{
  "n_layer": 10,
  "d_model": 448,
  "n_head": 7,
  "n_kv_head": 7,
  "head_dim": 64,
  "d_mlp": 2688,
  "vocab_size": 32768,
  "activation": "squared_relu",
  "norm": "rmsnorm",
  "norm_place": "pre",
  "norm_eps": 1e-05,
  "positions": "rope",
  "rope_base": 10000.0,
  "rope_fraction": 1.0,
  "qk_norm": true,
  "attn_scale": 0.141,
  "bias": "none",
  "tie_embeddings": false,
  "parallel_block": false,
  "extras": ["capped logits"],
  "init": "normal",
  "init_std_qkv": 0.0319,
  "init_std_o": 0.00714,
  "init_std_up": 0.0319,
  "init_std_down": 0.00291,
  "optimizer": "muon_variant",
  "lr": 0.0071,
  "lr_mult_down": 1.5,
  "beta1": 0.93,
  "lr_head": 0.00464,
  "warmup_steps": 0,
  "schedule": "wsd",
  "decay_fraction": 0.924,
  "decay_shape": "exp",
  "final_lr_fraction": 0.02,
  "batch_tokens": 32768,
  "seq_len": 2048,
  "doc_mask": true,
  "train_tokens": 374300000,
  "steps": 11423,
  "dataset": "wikipedia_en"
}
MLP neurons of a small language model. Each row is named by its layer, matrix (up: input weights) and neuron, and shows model dimensions 352-447. Each number is 200 + 40 x the weight over its row's rms, rounded and kept within 0 to 999.
After each neuron's rows, "fires on" lists the tokens most often at its 100 highest values on Wikipedia text that the model never trained on. A number after a token or word is its count.

L7.up1224,186,123,228,223,214,176,206,196,224,198,158,177,237,193,248,251,209,203,180,85,201,274,196,218,147,209,266,171,192,113,201,188,213,173,176,212,109,187,225,178,214,148,188,233,174,130,230,239,239,232,234,253,203,202,179,176,146,207,195,222,215,186,243,177,140,149,145,229,209,134,171,226,194,155,170,249,188,265,205,191,232,179,222,190,163,228,219,203,224,196,162,204,161,185,189,197
fires on: "| " 29, "- " 19, "USA " 12, "SCO " 10, ": " 8, "\n" 4

L7.up2349,236,174,241,126,160,243,201,245,174,183,200,156,236,244,198,266,190,168,182,241,185,231,165,168,188,235,184,169,271,172,170,194,197,132,109,172,131,173,255,228,205,163,163,207,159,229,221,144,166,156,206,213,216,189,235,162,185,251,241,275,175,224,236,105,207,303,233,270,180,226,238,167,200,201,152,183,184,203,196,221,217,148,220,248,252,182,279,228,203,241,230,184,84,228,161,172
fires on: "at " 34, "of " 26, "for " 6, "by " 6, ", " 4

L7.up1613,155,196,184,216,175,195,108,205,220,219,181,151,201,186,139,162,116,205,218,189,160,181,280,172,268,150,220,189,239,236,282,254,187,252,241,178,249,267,165,179,251,187,113,311,229,189,126,196,259,165,162,237,203,146,184,172,235,162,215,215,200,242,160,225,153,255,109,230,288,223,153,167,211,170,225,203,180,122,190,223,221,192,174,217,127,224,218,171,167,196,219,162,266,212,209,170
fires on: "was " 22, "- " 11, "==" 10, "and " 9, ", " 9

L7.up842,244,202,250,252,202,187,139,233,150,236,246,153,163,179,184,152,160,199,167,209,191,209,140,147,206,269,162,158,104,237,223,164,168,171,148,199,217,220,231,201,191,167,157,230,174,241,202,239,206,217,220,140,255,208,174,272,190,256,271,169,139,256,146,143,213,239,223,281,172,158,161,224,141,195,175,243,212,150,212,226,149,190,166,179,220,185,230,274,166,154,200,198,169,185,248,164
fires on: "part " 25, "end " 12, "member " 11, "out " 10, "House " 6

L7.up50,206,322,206,177,279,183,219,170,145,228,128,165,231,255,195,240,227,239,240,179,239,149,236,213,197,314,256,188,167,211,233,204,207,207,158,126,298,273,162,195,224,144,281,184,245,159,235,277,141,152,260,271,175,98,233,238,213,221,131,187,207,239,173,142,207,221,246,190,139,182,158,249,138,119,215,244,196,200,241,274,194,187,197,249,211,228,215,166,199,166,211,193,245,190,169,156
fires on: "| " 69, "202" 15, "201" 5

L7.up1162,172,208,194,184,194,224,153,210,253,121,236,217,143,178,251,234,180,200,209,204,233,196,170,189,232,209,155,167,151,233,247,140,138,135,214,173,228,216,257,227,152,229,159,208,194,245,219,224,162,212,246,171,162,243,148,184,265,261,227,235,221,135,174,236,171,180,174,210,186,146,145,253,195,205,181,161,236,217,223,166,238,167,146,259,183,227,215,180,161,208,211,212,193,153,178,205
fires on: "in " 39, "In " 18, "and " 9, "to " 5, ": " 5, "===" 4

L7.up2173,195,174,121,185,231,161,210,231,205,221,241,176,175,194,214,224,201,218,250,181,211,202,171,166,243,239,256,231,170,165,202,197,112,125,215,183,202,202,225,248,169,221,194,196,184,265,175,198,224,232,248,262,210,148,176,216,212,205,202,313,222,229,179,186,156,210,224,251,237,243,228,198,220,226,160,189,269,126,188,258,211,248,205,126,172,219,218,270,183,206,208,183,214,204,156,236
fires on: ", " 26, "was " 15, "book " 8, "were " 5

L7.up1637,262,167,177,242,244,171,257,258,216,226,197,166,274,190,227,202,171,177,242,135,219,227,264,187,127,183,162,200,124,208,190,205,263,178,177,190,133,249,210,208,196,176,242,201,158,262,114,184,224,166,194,217,253,227,200,104,168,193,168,208,207,185,153,204,230,236,180,227,159,223,247,191,168,228,234,226,279,227,128,194,189,219,185,180,218,182,202,206,167,235,249,197,130,128,177,244
fires on: "| " 33, "', " 18, "NED " 10, "SCO " 8

L7.up2056,224,175,120,235,239,118,214,173,144,243,135,204,198,148,169,166,220,232,170,218,200,171,275,168,217,212,199,191,185,251,215,208,229,194,222,181,254,175,220,164,215,175,248,180,310,186,223,153,158,141,200,189,160,202,209,210,207,139,154,203,185,175,224,165,190,294,191,220,129,217,248,219,258,182,180,109,288,220,197,174,169,172,226,228,216,183,191,187,293,173,155,162,194,157,215,242
fires on: "is " 16, "as " 12, "was " 10, "also " 7, "then " 6, "were " 4

L7.up2516,238,207,184,119,246,203,242,238,207,270,228,209,166,208,162,235,127,120,163,175,191,190,119,204,212,175,184,240,242,137,199,198,165,132,179,159,168,189,189,161,264,230,208,257,219,139,177,203,245,208,155,185,263,199,105,228,188,165,242,169,163,166,192,167,199,225,177,209,205,178,289,186,158,213,209,201,201,264,189,237,201,175,230,227,152,183,132,152,212,204,153,159,213,217,140,247
fires on: "the " 25, "-" 23, "El " 7, "van " 4

L7.up1034,205,227,151,158,199,168,172,208,193,231,163,179,152,146,197,228,265,283,222,133,218,178,184,99,237,212,296,205,211,206,205,265,198,242,213,304,240,268,232,257,223,133,184,201,263,135,182,148,172,187,306,227,237,211,234,179,248,234,161,252,214,260,209,166,224,187,221,209,242,170,294,206,171,233,191,161,188,178,214,202,219,229,205,256,210,146,210,184,167,187,221,158,248,229,184,158
fires on: ", " 31, "was " 11, "5 " 4, "0 " 4

L7.up1813,169,223,230,171,223,250,169,181,265,222,231,195,173,254,221,228,191,202,284,138,179,202,165,169,137,214,196,287,193,170,162,155,205,199,170,146,156,217,193,224,235,128,185,226,242,199,135,172,251,184,189,201,146,171,141,234,184,176,210,240,157,149,128,160,274,237,212,212,205,195,179,194,178,184,121,140,264,248,138,206,194,284,188,163,245,234,175,235,294,242,201,204,197,207,192,199
fires on: "| " 27, "and " 17, ": " 10, "of " 6, "after " 6

L7.up2445,226,268,275,218,252,241,125,222,193,178,281,229,176,253,185,187,222,184,128,213,224,179,318,210,163,185,178,201,284,193,180,157,154,153,267,106,136,141,272,129,186,207,184,266,184,195,268,208,169,151,134,179,135,198,119,176,206,220,293,210,166,193,221,185,210,251,224,174,228,183,173,168,180,203,220,181,218,201,199,228,217,107,244,174,162,235,209,216,214,187,206,169,211,181,157,206
fires on: "at " 20, "and " 10, "to " 8, "-" 7, "At " 5

L7.up2604,128,226,202,199,238,270,191,158,223,206,242,85,137,137,249,187,244,197,207,223,240,215,228,193,224,216,169,219,171,151,245,200,200,168,190,188,204,239,197,162,144,267,179,200,173,173,248,151,189,136,270,186,129,255,222,219,232,209,195,190,205,175,146,258,243,191,244,179,252,145,197,236,285,232,195,154,159,200,254,191,168,229,190,245,214,250,185,225,130,154,120,213,213,168,155,219
fires on: "Z" 24, "F" 16, "Y" 13, "birth" 4, "| " 4

L7.up610,230,146,187,228,218,195,111,252,184,190,186,189,198,106,175,233,130,158,246,213,212,163,239,228,147,94,186,237,233,235,260,192,142,204,186,271,185,153,208,188,242,294,171,204,221,258,191,187,183,239,242,245,211,131,194,265,170,159,202,222,256,164,131,215,242,232,191,112,204,242,194,202,197,176,156,164,208,150,177,155,160,233,245,177,215,158,227,157,177,128,196,234,232,206,274,174
fires on: "–" 25, "of " 13, "-" 6, ":" 6, "to " 5

L7.up1778,206,180,259,158,270,229,163,182,130,170,172,141,143,244,249,205,246,158,191,202,216,161,177,174,164,149,194,203,269,235,211,227,198,231,232,226,256,210,122,212,179,257,167,243,217,263,243,205,127,178,234,218,153,176,234,215,162,210,258,247,189,185,168,197,264,190,221,204,239,250,228,274,257,215,258,290,149,212,217,209,249,240,132,213,199,206,214,142,230,215,182,170,195,195,160,166
fires on: "/ " 42, "(" 7, "- " 5, "of " 4, "Track " 4, "Platinum" 4

L7.up2146,178,194,258,192,191,205,203,261,197,223,196,189,236,212,266,158,194,198,214,189,235,230,215,218,181,230,213,176,216,176,237,233,183,196,236,198,230,226,215,220,147,190,188,209,191,187,248,216,177,160,208,161,277,210,210,187,212,286,142,178,164,193,223,167,203,242,139,207,210,154,256,148,172,165,210,229,176,151,147,191,231,237,185,158,175,191,267,297,228,153,259,229,229,167,233,161
fires on: "on " 21, "at " 17, "; " 13, "of " 5, "to " 5

L7.up2386,115,195,187,203,258,245,227,217,117,181,252,201,180,211,272,210,166,141,181,175,302,254,166,266,275,181,183,257,150,192,262,173,210,169,183,162,216,219,185,135,235,150,186,218,234,186,265,204,136,204,193,119,207,197,236,118,239,243,130,176,175,226,228,244,219,145,209,175,151,217,189,231,229,165,119,225,153,222,193,166,209,187,123,233,172,222,217,253,169,179,114,233,120,150,192,201
fires on: "|" 35, "." 20, "| " 12, "a " 5, "\n" 4, "would " 4

L7.up2536,155,221,149,220,213,269,244,155,227,185,219,198,210,170,216,173,127,174,245,245,195,174,159,209,159,150,181,163,248,176,236,180,178,235,192,162,147,181,204,129,154,275,209,239,240,193,229,155,180,194,173,140,262,251,153,241,196,249,196,210,150,199,176,82,170,196,192,179,209,179,203,230,253,252,182,176,183,174,188,252,145,165,148,225,253,199,203,175,156,142,172,283,209,167,223,217
fires on: "-" 58, "y" 7

L7.up477,250,267,182,233,174,260,230,160,321,191,207,193,231,236,301,218,168,210,175,177,181,181,230,242,228,219,229,218,223,206,207,243,166,201,218,191,233,198,198,182,211,130,265,158,219,281,153,177,144,117,247,250,200,192,184,116,136,169,206,204,166,165,269,219,244,202,270,133,246,234,192,222,196,219,220,290,189,142,141,169,205,170,172,172,224,265,202,201,122,237,114,233,231,206,153,211
fires on: "| " 50, "; " 9, "-" 5, "3 " 4, "6 " 4

L7.up162,166,219,190,183,171,228,223,167,208,169,180,177,192,268,170,146,153,241,244,219,202,223,234,138,176,149,206,234,187,189,126,197,284,154,141,183,108,198,173,145,229,214,197,173,149,254,259,192,163,146,174,155,226,205,185,113,236,123,165,141,107,244,161,290,183,163,222,133,208,170,155,200,184,168,266,269,202,268,187,176,213,118,179,164,164,182,185,226,181,151,257,277,230,75,274,162
fires on: "who " 15, "also " 10, "had " 10, "been " 6, "both " 5, "those " 5

L7.up754,238,246,175,231,166,221,110,186,211,259,247,139,223,104,169,177,168,179,274,260,207,211,158,132,211,202,143,248,154,164,214,236,164,248,166,141,130,229,192,174,210,221,163,224,212,207,236,154,152,193,214,154,172,224,246,218,270,224,201,191,207,218,157,164,179,189,222,145,158,204,226,282,190,267,301,211,186,161,167,235,147,242,211,188,203,196,230,234,151,232,140,195,256,164,266,272
fires on: "–" 39, "was " 13, "-" 6, "Hu" 4, "(" 4, "had " 4

L7.up2366,185,188,208,263,221,219,159,272,259,164,233,235,142,179,203,157,206,245,271,190,199,222,157,200,177,232,225,258,182,189,222,188,157,180,266,159,236,157,229,181,182,281,152,214,200,167,204,203,154,150,255,181,161,189,243,268,247,138,198,217,256,207,182,176,247,225,183,241,207,174,159,158,296,199,193,207,211,191,177,155,174,170,267,291,211,184,208,103,205,211,105,177,262,167,232,258
fires on: "201" 21, "198" 12, "- " 12, "was " 10, "is " 7

L7.up532,201,212,235,194,235,175,158,226,199,178,167,238,129,224,245,239,216,250,166,146,248,184,178,180,212,164,211,157,267,113,223,207,251,179,203,214,183,116,164,220,267,177,169,206,195,265,211,246,187,142,265,193,214,236,142,193,233,250,149,220,201,165,178,145,252,273,153,178,221,219,166,220,149,195,200,139,192,198,179,150,236,164,178,157,227,187,108,227,221,137,240,181,160,144,151,213
fires on: "s " 43, "-" 17, "j" 5, "and " 4, "an " 4

L7.up562,211,190,207,193,191,202,130,181,206,176,162,174,124,142,155,183,189,133,157,223,244,229,190,256,210,182,204,190,264,194,193,189,244,236,190,202,104,229,260,160,159,212,180,215,159,271,223,175,177,148,285,159,190,204,277,217,215,239,234,177,157,197,171,232,211,244,211,217,98,233,162,187,221,226,256,239,196,140,265,173,199,215,183,170,150,288,258,169,241,191,121,252,155,214,171,190
fires on: "of " 25, "Z" 10, "- " 8, "\n\n" 6, "z" 6, "sal" 4

L7.up500,234,185,220,212,117,215,197,220,195,115,224,223,126,198,265,254,224,175,132,125,240,248,241,260,173,178,232,171,177,176,235,188,237,224,252,184,180,143,171,186,201,315,172,170,149,270,206,194,120,229,191,241,170,168,208,223,234,287,224,161,102,196,123,205,241,176,208,184,195,246,240,206,142,229,195,220,212,194,190,199,128,187,192,261,178,163,215,279,164,163,206,214,204,207,164,204
fires on: "Mar" 32, "O" 19, "Bal" 5, "o" 4, "oc" 4

L7.up558,238,224,191,224,227,197,198,261,228,168,249,173,251,167,218,123,226,229,154,230,286,135,201,128,178,222,200,239,204,137,207,215,185,151,220,230,232,209,196,174,225,215,152,201,221,230,222,199,199,159,212,299,261,89,241,241,230,236,215,220,226,153,96,196,164,154,273,231,277,168,133,174,175,145,160,177,250,193,172,245,178,201,161,260,239,163,204,128,144,183,198,173,268,213,220,163
fires on: "| " 37, "202" 9, "199" 4, "ly " 4

L7.up2264,147,236,184,170,217,214,207,124,217,96,199,191,246,186,234,239,221,181,101,248,152,221,174,196,184,249,185,218,202,234,180,222,208,179,204,185,206,200,196,195,210,205,181,222,212,182,149,204,285,186,225,167,145,201,209,235,286,197,305,211,198,253,181,271,216,176,220,119,206,152,208,214,158,198,209,216,226,255,255,248,157,237,257,211,226,262,222,238,140,175,233,195,192,154,219,221
fires on: "f" 54, "inc" 5, "F" 5